Weights of a small GPT-style language model, trained from scratch on English Wikipedia: width 256, 11M parameters.
MLP neurons of a small language model. Each row is named by its layer, matrix (down: output weights) and neuron, and shows model dimensions 16-111. Each number is 50 + 12 x the weight over its row's rms, rounded and kept within 0 to 99.
After each neuron's rows, "fires before" lists the tokens most often just after its 100 highest values on Wikipedia text that the model never trained on.

L8.down248:61 49 47 17 62 47 52 44 66 46 33 42 40 62 43 45 52 65 63 37 38 59 27 36 45 59 62 44 49 56 57 47 50 31 59 62 56 38 58 35 27 67 36 65 35 33 52 56 57 77 63 51 46 57 43 48 41 57 35 50 39 39 59 75 48 43 32 49 53 34 53 44 53 36 53 68 36 62 54 41 46 41 65 58 39 44 33 31 54 37 51 69 41 58 48 63
fires before: "e", "ation", "able", "es", "ative", "in"

L3.down856:53 56 61 71 49 48 50 52 42 37 43 30 42 66 48 56 66 27 44 32 59 46 66 70 38 53 43 59 43 61 68 56 40 47 80 50 46 67 51 70 59 33 45 46 41 35 46 41 44 40 45 40 24 40 36 42 70 29 43 42 40 43 51 40 53 59 46 56 47 47 44 48 52 36 66 53 52 53 62 38 54 67 54 47 52 65 54 47 77 59 46 59 36 58 71 30
fires before: "f", " to", " in", " t"

L9.down134:40 65 42 48 41 49 45 23 52 52 47 25 43 44 46 59 41 50 48 39 54 52 41 59 55 53 50 42 77 39 28 32 44 50 64 63 70 62 49 52 50 47 51 46 42 60 62 49 68 79 29 29 54 64 40 49 46 59 44 60 44 49 71 64 49 50 39 58 31 39 48 53 35 42 60 43 53 40 62 47 39 61 48 62 52 55 19 51 56 56 25 47 53 58 29 49
fires before: "ed", "ted", "ation", "ment", "ant", "ative"

L3.down708:38 46 46 46 62 79 50 51 54 53 48 28 50 49 45 46 66 35 44 60 70 51 50 47 62 41 56 56 30 37 42 43 49 53 67 40 49 41 38 46 79 16 56 57 70 49 54 69 66 65 48 30 55 50 47 59 60 67 49 32 26 64 42 42 73 46 51 73 43 51 41 74 66 26 50 34 73 59 41 49 52 48 66 71 42 29 41 56 41 43 46 41 42 30 47 48
fires before: "ect", "ort", "ail", "ical", "on", "erm"

L3.down175:57 57 43 32 51 54 50 50 41 49 37 31 65 31 54 63 52 43 33 35 52 60 63 30 64 51 36 42 62 57 58 50 38 56 53 76 52 54 43 31 21 64 53 59 39 34 47 53 46 31 61 51 60 55 49 48 55 57 48 53 38 61 50 56 64 29 48 58 41 55 56 43 62 68 55 49 42 55 58 38 35 54 62 46 48 40 30 34 42 74 62 60 51 49 53 63
fires before: " ", " |", " the", "\n", " in"

L8.down921:47 69 44 31 42 39 33 55 38 36 55 47 91 45 73 48 75 70 56 66 57 43 49 65 66 59 42 59 57 54 46 32 53 45 71 34 38 51 48 60 33 71 63 55 40 46 41 34 44 42 52 47 55 69 52 35 38 66 62 32 46 44 53 51 58 30 50 37 64 66 50 50 42 60 55 49 65 51 42 60 45 47 25 42 53 30 34 44 46 77 49 57 58 47 67 66
fires before: " ", " |", "se", "'"

L5.down134:44 59 60 71 43 54 52 39 46 49 28 50 00 61 86 59 58 48 47 44 52 62 51 50 48 49 52 56 62 36 57 52 41 43 63 41 47 51 46 63 59 00 59 45 76 42 65 49 75 39 46 66 52 47 30 68 45 35 46 39 39 61 43 52 56 41 39 61 58 48 52 54 67 49 68 54 58 49 44 67 48 52 48 55 35 48 49 66 44 60 61 33 40 44 55 57
fires before: " ", " C", " |", " Lab", " L"

L4.down265:49 50 51 58 70 42 60 48 48 55 53 55 63 54 57 47 58 50 39 67 65 76 67 45 36 41 49 60 48 54 58 47 50 32 36 46 45 43 63 39 56 54 57 47 50 48 42 64 55 18 32 56 65 56 50 65 54 51 45 31 56 46 66 47 37 50 43 37 38 57 77 72 49 45 54 33 43 65 68 58 49 45 32 54 63 66 64 52 71 59 44 64 60 30 27 60
fires before: ",", " the", "ed", " of", " and", "s"

L9.down280:58 56 57 49 45 35 46 59 67 36 61 49 98 31 54 61 32 52 62 68 50 56 44 49 56 44 50 51 38 56 49 69 50 44 54 33 60 67 51 36 51 51 49 40 47 39 54 55 60 47 39 52 75 57 62 44 57 53 40 36 42 41 43 63 57 24 49 51 48 50 60 58 51 45 43 53 33 51 36 66 59 54 37 40 55 80 45 50 53 56 40 50 48 61 41 51
fires before: "9", " the", " a", ",", "8", "om"

L3.down649:49 66 66 66 50 46 45 49 75 53 53 36 33 54 51 57 43 42 47 36 45 62 66 45 68 39 54 74 49 49 44 29 39 48 36 44 42 48 37 48 51 38 58 43 79 64 51 33 52 44 45 55 31 35 49 40 74 34 59 62 41 57 52 35 35 47 62 60 50 38 41 53 44 46 48 65 12 43 54 52 47 51 54 46 46 66 50 46 40 68 47 59 34 41 58 35
fires before: " to", "y", " in", "al", " as", "ies"

L4.down25:57 42 49 75 39 74 50 41 60 58 40 52 37 62 58 47 36 52 55 44 45 55 65 50 32 61 54 58 77 47 50 50 36 54 70 42 55 44 47 53 53 25 57 41 39 48 55 64 57 26 34 40 42 39 22 52 54 31 45 39 80 58 42 37 39 63 52 51 65 80 27 60 55 40 56 61 58 59 36 74 51 65 61 74 49 64 49 41 55 51 44 57 20 56 53 52
fires before: " ", " Lab", " |", " L", " Sw", " P"

L4.down632:73 59 34 59 72 49 52 58 48 44 53 47 66 36 55 61 33 68 60 66 57 36 32 55 55 47 65 47 47 38 40 44 39 41 35 30 49 62 46 44 77 59 65 68 36 58 47 49 41 53 50 27 46 68 23 46 39 69 59 64 51 56 52 52 64 27 44 66 67 46 50 43 29 54 38 47 57 30 42 40 72 57 22 39 65 56 44 34 34 54 39 47 30 35 67 48
fires before: " ", ",", "\n", " (", "ut", " |"

L5.down958:38 45 72 53 38 50 44 47 60 47 60 58 20 76 52 38 60 47 40 24 51 48 56 34 45 60 55 32 57 54 45 47 52 34 60 29 52 61 61 64 61 38 36 37 64 39 33 60 46 54 45 49 58 50 56 38 47 29 41 46 69 41 55 43 54 38 29 34 52 68 63 45 53 45 49 53 50 36 45 61 30 74 42 57 60 40 63 42 62 55 54 36 35 51 39 34
fires before: " |", " |\n"